From a checkpoint of a small transformer trained on Wikipedia.
Size: 11 layers, width 512, vocabulary 32768, 59.5M parameters.
MLP neurons of a small language model. Each row is named by its layer, matrix (gate and up: input weights; down: output weights) and neuron, and shows model dimensions 432-495. Each number is 200 + 30 x the weight over its row's rms, rounded and kept within 0 to 999. A neuron's up and down rows have the sign that makes its largest values positive.
After each neuron's rows, "fires on" lists the tokens most often at its 100 highest values on Wikipedia text that the model never trained on. A number after a token or word is its count.

L4.gate390,194,185,148,232,210,174,193,177,235,242,143,167,192,266,200,169,219,169,236,233,233,161,217,142,134,194,241,210,172,193,248,179,174,204,170,221,232,239,195,178,207,132,185,187,133,212,249,219,183,145,200,175,224,189,230,231,152,231,248,217,141,184,238,239
L4.up390,221,199,224,194,177,242,176,173,180,217,217,192,153,255,192,223,192,189,183,188,205,228,209,208,197,138,171,211,190,284,177,204,213,222,164,227,191,168,177,191,195,179,168,262,167,220,221,225,273,192,221,202,242,212,190,205,176,211,229,145,206,173,223,231
L4.down390,199,238,174,209,172,181,229,164,218,207,238,217,192,209,183,180,183,204,229,181,204,242,196,216,241,182,202,230,161,244,237,238,186,173,246,202,198,184,189,261,201,242,231,142,219,223,228,221,207,210,149,247,232,212,156,215,162,202,130,201,206,175,170,195
fires on: "–" 68, "." 18, "-" 9

L7.gate747,192,243,215,149,199,247,202,182,208,151,145,216,179,224,233,202,192,270,161,131,218,215,211,183,168,266,233,174,185,171,194,201,245,206,227,220,164,210,196,164,156,213,251,222,289,185,197,145,227,202,173,240,212,222,220,195,220,198,297,181,195,213,231,204
L7.up747,239,189,202,198,166,234,211,216,157,198,184,236,189,212,168,202,171,205,212,224,180,176,237,242,233,239,144,191,247,142,152,197,180,187,171,169,221,187,158,196,217,237,219,180,240,231,233,159,192,184,212,203,195,188,210,176,231,203,219,234,235,183,151,256
L7.down747,155,210,217,191,215,200,180,136,269,194,206,193,239,224,227,229,162,248,196,179,148,212,248,200,200,144,208,188,227,276,197,231,236,220,173,182,147,192,193,220,226,185,221,193,174,216,253,209,179,215,193,162,187,266,158,158,201,214,231,193,181,214,222,215
fires on: "." 41, "198" 11, "200" 10, "aged " 6, "/" 6, "202" 5

L7.gate930,192,212,186,210,229,196,269,256,213,157,155,224,198,204,180,185,206,182,199,216,215,226,157,171,182,219,190,157,165,237,235,240,158,159,240,223,208,171,190,166,225,216,237,204,206,212,221,161,197,200,199,165,200,183,172,180,201,230,224,202,177,194,194,165
L7.up930,171,175,224,182,214,141,219,179,198,127,172,200,202,179,171,160,220,202,205,189,198,178,190,247,196,195,184,168,192,181,189,185,197,184,197,190,123,212,248,229,232,195,267,195,219,113,263,138,223,201,200,205,232,169,208,190,170,190,192,135,221,234,124,200
L7.down930,203,229,188,218,239,222,218,221,225,230,158,206,233,242,176,233,196,161,208,194,164,217,185,185,149,244,200,236,224,184,184,155,190,223,214,217,163,209,185,266,216,192,177,210,189,146,202,244,178,172,211,164,238,200,211,227,177,200,247,231,260,168,194,238
fires on: "-" 37, "–" 13, "Hol" 7, "Kh" 5, "Bay" 4

L4.gate404,170,206,174,214,208,217,149,163,243,207,147,157,187,241,203,194,163,219,248,194,229,215,201,138,230,192,186,169,194,204,187,268,196,239,241,213,176,232,195,208,204,170,226,227,183,231,194,193,183,216,161,134,210,217,239,157,237,199,224,235,147,195,243,157
L4.up404,218,216,244,221,187,164,195,181,184,164,167,195,202,207,208,160,206,201,209,217,201,181,239,204,162,243,198,285,217,208,185,176,230,164,204,172,221,229,228,231,198,191,250,254,209,179,293,175,191,187,169,155,245,215,185,208,249,191,208,189,178,230,248,186
L4.down404,180,221,199,188,185,214,183,169,194,206,152,170,211,256,231,204,184,184,167,153,197,216,210,192,221,197,217,238,184,183,226,237,219,179,246,177,176,221,194,182,235,176,214,239,186,164,147,207,176,165,201,192,245,250,157,247,231,196,182,212,250,133,230,224
fires on: "." 40, "-" 38, ", " 11, "–" 7

L3.gate733,172,192,219,195,219,207,184,239,200,168,207,190,186,226,176,148,176,260,226,179,240,196,230,165,181,219,198,213,199,222,232,252,164,176,209,200,213,214,233,194,139,231,196,188,214,253,196,159,159,212,222,191,179,249,190,202,185,228,242,244,222,164,264,206
L3.up733,200,158,217,121,225,188,193,216,183,202,158,198,206,254,203,143,208,135,194,218,229,204,204,186,262,219,235,201,157,203,192,183,216,182,206,248,222,221,234,151,141,139,209,210,186,186,203,231,203,215,181,227,178,191,225,188,193,200,211,247,170,171,238,228
L3.down733,191,220,224,177,200,163,216,223,227,203,204,173,168,187,197,175,177,273,221,216,236,275,208,256,207,209,191,217,217,198,198,182,202,226,189,176,204,184,208,196,125,178,175,261,153,188,185,209,206,184,244,239,174,233,212,193,206,267,201,198,196,216,149,185
fires on: ":" 20, "." 14, "os" 9, "ous" 7, "tis" 5, "al" 5

L4.gate501,233,196,196,222,194,183,188,159,221,183,171,120,189,263,257,210,197,267,232,206,169,254,255,241,194,176,218,160,220,281,224,271,210,178,170,189,217,177,209,213,175,188,204,207,202,176,143,226,178,210,216,211,234,202,224,164,178,220,177,315,114,224,232,195
L4.up501,156,193,189,217,218,168,192,279,214,170,189,222,203,194,206,179,234,173,153,188,181,258,158,204,213,221,191,180,162,188,207,128,173,225,214,155,225,215,196,211,209,156,243,181,210,178,192,220,178,175,180,180,168,267,182,203,177,209,178,159,193,134,190,190
L4.down501,189,189,231,219,234,195,149,256,205,173,198,189,181,207,179,215,198,213,164,199,183,205,208,235,159,201,209,218,169,215,243,188,196,185,185,233,183,190,192,283,211,231,217,193,182,177,174,197,182,166,204,167,243,205,224,135,148,180,204,255,253,193,256,179
fires on: "that " 88, "because " 4

L7.gate131,232,217,223,198,190,141,197,218,208,231,197,185,244,192,216,204,134,280,222,185,211,127,253,197,198,195,165,215,166,180,228,244,207,182,217,197,210,208,199,183,257,219,244,156,219,148,254,234,219,146,209,116,257,195,213,177,215,232,232,228,222,198,213,219
L7.up131,229,184,188,204,178,199,192,190,213,188,151,231,169,180,186,242,192,193,191,253,171,222,238,178,165,253,209,179,178,217,209,177,169,162,203,160,168,252,186,172,235,187,161,286,209,204,197,216,206,188,235,186,243,206,170,173,150,181,209,193,201,201,206,180
L7.down131,189,213,207,221,167,262,219,220,163,155,204,209,213,238,211,176,216,200,226,197,202,214,235,233,178,199,196,237,239,182,164,198,253,242,146,195,247,164,236,212,185,177,204,206,174,206,256,248,161,212,230,219,176,224,173,273,206,171,175,247,191,220,207,167
fires on: "a " 39, "and " 16, ", " 5

L7.gate795,198,181,171,201,267,163,207,196,206,172,216,169,226,251,195,185,196,236,238,156,138,183,209,195,202,269,222,206,213,207,236,223,197,209,251,169,169,209,154,198,183,225,121,205,207,224,269,242,133,150,197,216,164,216,210,201,176,195,188,216,172,204,191,225
L7.up795,229,225,194,193,151,217,196,170,177,201,265,259,187,207,235,154,242,248,231,215,229,200,176,203,206,231,172,191,153,181,239,231,196,212,165,162,185,234,198,163,219,227,177,171,210,162,179,197,252,189,218,153,173,201,291,256,203,189,170,245,200,248,173,231
L7.down795,218,203,180,171,231,178,197,210,182,204,214,218,214,210,174,210,217,210,200,203,204,227,174,189,178,165,145,138,204,170,228,169,169,193,203,227,200,178,148,238,202,208,210,182,178,253,211,122,214,216,228,214,230,206,189,209,202,206,210,233,225,177,195,224
fires on: ", " 22, "Man" 9, "ar" 8, "man" 7, "Sar" 6, "har" 4

L3.gate161,156,184,169,196,218,195,143,259,256,234,221,212,187,222,229,161,176,212,227,182,123,226,254,168,201,197,212,174,151,163,222,227,194,181,211,209,231,200,201,225,253,158,219,232,193,207,265,182,182,240,191,175,248,168,139,241,203,201,148,169,227,205,234,173
L3.up161,185,157,165,219,228,195,186,198,202,217,211,252,182,178,224,201,158,185,234,200,179,200,237,236,172,147,166,219,196,195,224,148,164,215,198,203,206,210,270,199,238,223,274,205,186,229,205,210,206,222,221,131,183,137,246,155,211,242,231,201,187,172,137,145
L3.down161,157,182,216,181,208,201,231,202,206,219,165,250,222,248,238,197,242,147,244,173,163,214,210,183,203,168,200,167,178,234,194,255,225,207,223,182,164,205,189,243,178,177,183,306,232,181,169,222,188,238,204,166,230,155,209,183,184,208,211,190,250,192,222,147
fires on: "made " 51, "make " 14, "making " 6, "set " 6, "rook" 5

L4.gate989,253,206,172,190,223,219,201,181,190,187,224,194,146,268,192,206,198,199,232,201,220,275,147,173,197,198,155,236,196,222,184,160,195,177,169,175,209,255,183,175,141,212,187,207,184,180,189,220,171,165,195,234,161,207,228,217,167,248,145,197,126,227,194,132
L4.up989,181,195,219,238,200,215,197,214,180,175,222,190,190,217,235,243,171,155,151,183,218,227,166,207,251,223,227,266,205,155,182,193,252,126,192,154,219,212,164,164,159,214,222,208,215,189,182,180,194,178,178,197,245,176,244,171,166,206,146,225,192,251,206,191
L4.down989,181,207,226,238,277,236,181,199,174,189,244,218,197,182,211,243,204,237,137,213,209,189,179,229,237,200,190,203,222,191,230,180,271,206,256,239,187,189,203,286,154,226,188,177,180,183,191,225,186,188,169,179,205,178,185,196,161,108,245,185,229,187,177,290
fires on: "a" 17, "all " 16, "when " 12, "that " 11, "while " 6

L6.gate765,189,207,211,175,205,189,226,175,220,181,163,175,152,206,199,213,215,236,176,195,229,235,223,188,169,212,202,205,242,191,159,228,153,175,219,212,214,228,157,251,200,215,233,201,219,203,213,192,213,197,255,228,206,185,200,196,211,228,288,197,233,254,264,196
L6.up765,240,152,239,164,205,219,209,215,157,261,210,172,179,206,213,231,169,239,174,199,216,168,244,199,224,167,158,202,197,202,182,221,189,184,234,197,190,203,156,241,187,225,202,231,182,168,204,174,225,135,219,263,146,189,200,201,226,223,188,234,206,223,198,160
L6.down765,223,193,225,196,169,197,236,209,184,270,179,177,183,237,164,254,174,195,223,178,171,187,210,228,230,184,178,230,133,238,206,237,156,213,215,187,172,209,246,175,152,174,216,159,145,208,180,226,225,206,228,188,229,185,198,199,210,192,220,213,216,160,155,190
fires on: "199" 44, "198" 18, "200" 10, "197" 5

L3.gate504,161,206,216,168,199,245,186,177,232,168,162,190,228,183,192,211,229,259,202,188,211,217,183,176,223,186,232,188,159,197,211,178,157,168,190,221,266,188,153,176,203,210,208,174,190,198,180,209,217,172,224,211,160,173,260,209,171,238,196,212,173,179,159,199
L3.up504,198,272,188,211,225,176,209,175,181,157,197,229,148,192,190,250,167,251,203,257,200,261,145,197,173,192,263,171,244,209,151,160,175,228,225,231,220,226,154,166,185,217,155,247,243,153,166,166,161,231,219,186,184,212,178,213,170,187,194,207,247,208,206,173
L3.down504,223,185,201,193,158,215,159,309,258,159,217,215,177,189,137,167,162,187,213,220,182,260,199,189,183,219,197,197,201,141,212,163,214,182,213,208,215,224,195,220,210,209,169,208,250,188,163,175,192,270,210,193,166,174,231,242,197,152,192,164,248,193,219,260
fires on: "|---|---|---|---|" 13, "and " 9, "is " 9, "|---|---|---|---|---|" 8, "Other " 8, "con" 7

L4.gate927,223,166,221,162,222,220,242,243,220,195,174,183,245,235,210,138,194,247,208,167,219,229,211,200,202,208,224,183,188,198,225,227,232,232,166,194,239,138,135,173,215,249,167,244,168,244,216,224,212,182,160,181,220,200,167,210,216,234,224,215,162,229,174,182
L4.up927,237,193,178,148,169,218,184,204,226,173,170,273,161,158,189,229,204,235,207,203,277,212,224,195,214,261,207,192,126,180,239,190,204,239,194,186,228,192,203,193,240,177,208,247,212,165,193,228,215,207,225,200,252,189,194,210,207,189,182,226,257,235,252,187
L4.down927,261,158,205,215,167,192,245,157,165,165,157,156,182,216,213,185,165,264,231,206,215,215,247,210,191,223,171,227,240,206,221,196,204,194,181,242,210,162,226,170,242,172,152,279,168,248,161,204,178,218,206,201,250,160,190,207,195,188,164,191,187,190,212,247
fires on: ", " 57

L4.gate271,192,173,133,211,192,184,233,202,195,221,215,173,241,156,207,162,200,176,221,201,174,202,229,226,195,207,221,253,240,170,207,288,201,209,226,186,200,204,222,216,224,191,147,220,244,189,159,147,240,196,229,244,206,131,215,158,158,211,238,181,197,185,174,203
L4.up271,165,214,221,202,208,170,252,183,193,272,195,188,179,212,170,164,167,211,223,233,234,147,268,214,193,195,212,202,152,248,216,228,213,149,119,191,167,231,199,254,214,198,127,223,205,147,213,221,240,172,198,210,259,186,221,205,187,167,209,227,164,206,176,170
L4.down271,177,199,244,228,200,247,154,204,197,208,205,199,137,250,117,200,143,233,162,228,173,186,173,194,191,280,203,141,238,217,208,216,186,213,192,190,186,148,205,164,209,193,194,202,207,210,170,236,158,141,215,203,204,164,175,230,210,215,188,219,199,233,210,171
fires on: "V" 56, "Title " 5, "Evangel" 4

L7.gate43,164,235,201,245,241,177,154,175,194,177,123,196,148,233,201,169,208,174,194,196,197,197,151,168,193,208,166,180,185,183,218,232,154,178,201,234,152,268,152,191,216,221,153,216,230,227,203,164,170,134,250,137,183,164,254,193,198,212,222,243,202,149,222,227
L7.up43,219,177,171,159,161,182,131,177,215,207,216,140,167,226,173,191,185,229,181,202,181,182,193,205,187,231,202,214,237,194,223,245,160,225,149,175,206,174,246,201,178,196,224,201,210,183,227,246,252,218,187,213,199,174,211,214,225,179,230,227,172,150,225,227
L7.down43,218,212,152,169,188,201,220,214,130,217,189,187,209,249,169,197,205,189,190,218,150,139,205,254,169,245,226,188,191,172,142,209,223,216,260,195,192,188,152,172,205,140,245,152,148,229,198,221,192,220,145,225,221,213,163,178,149,161,193,225,205,183,186,154
fires on: "." 54, "-" 9, "/" 6, "1" 4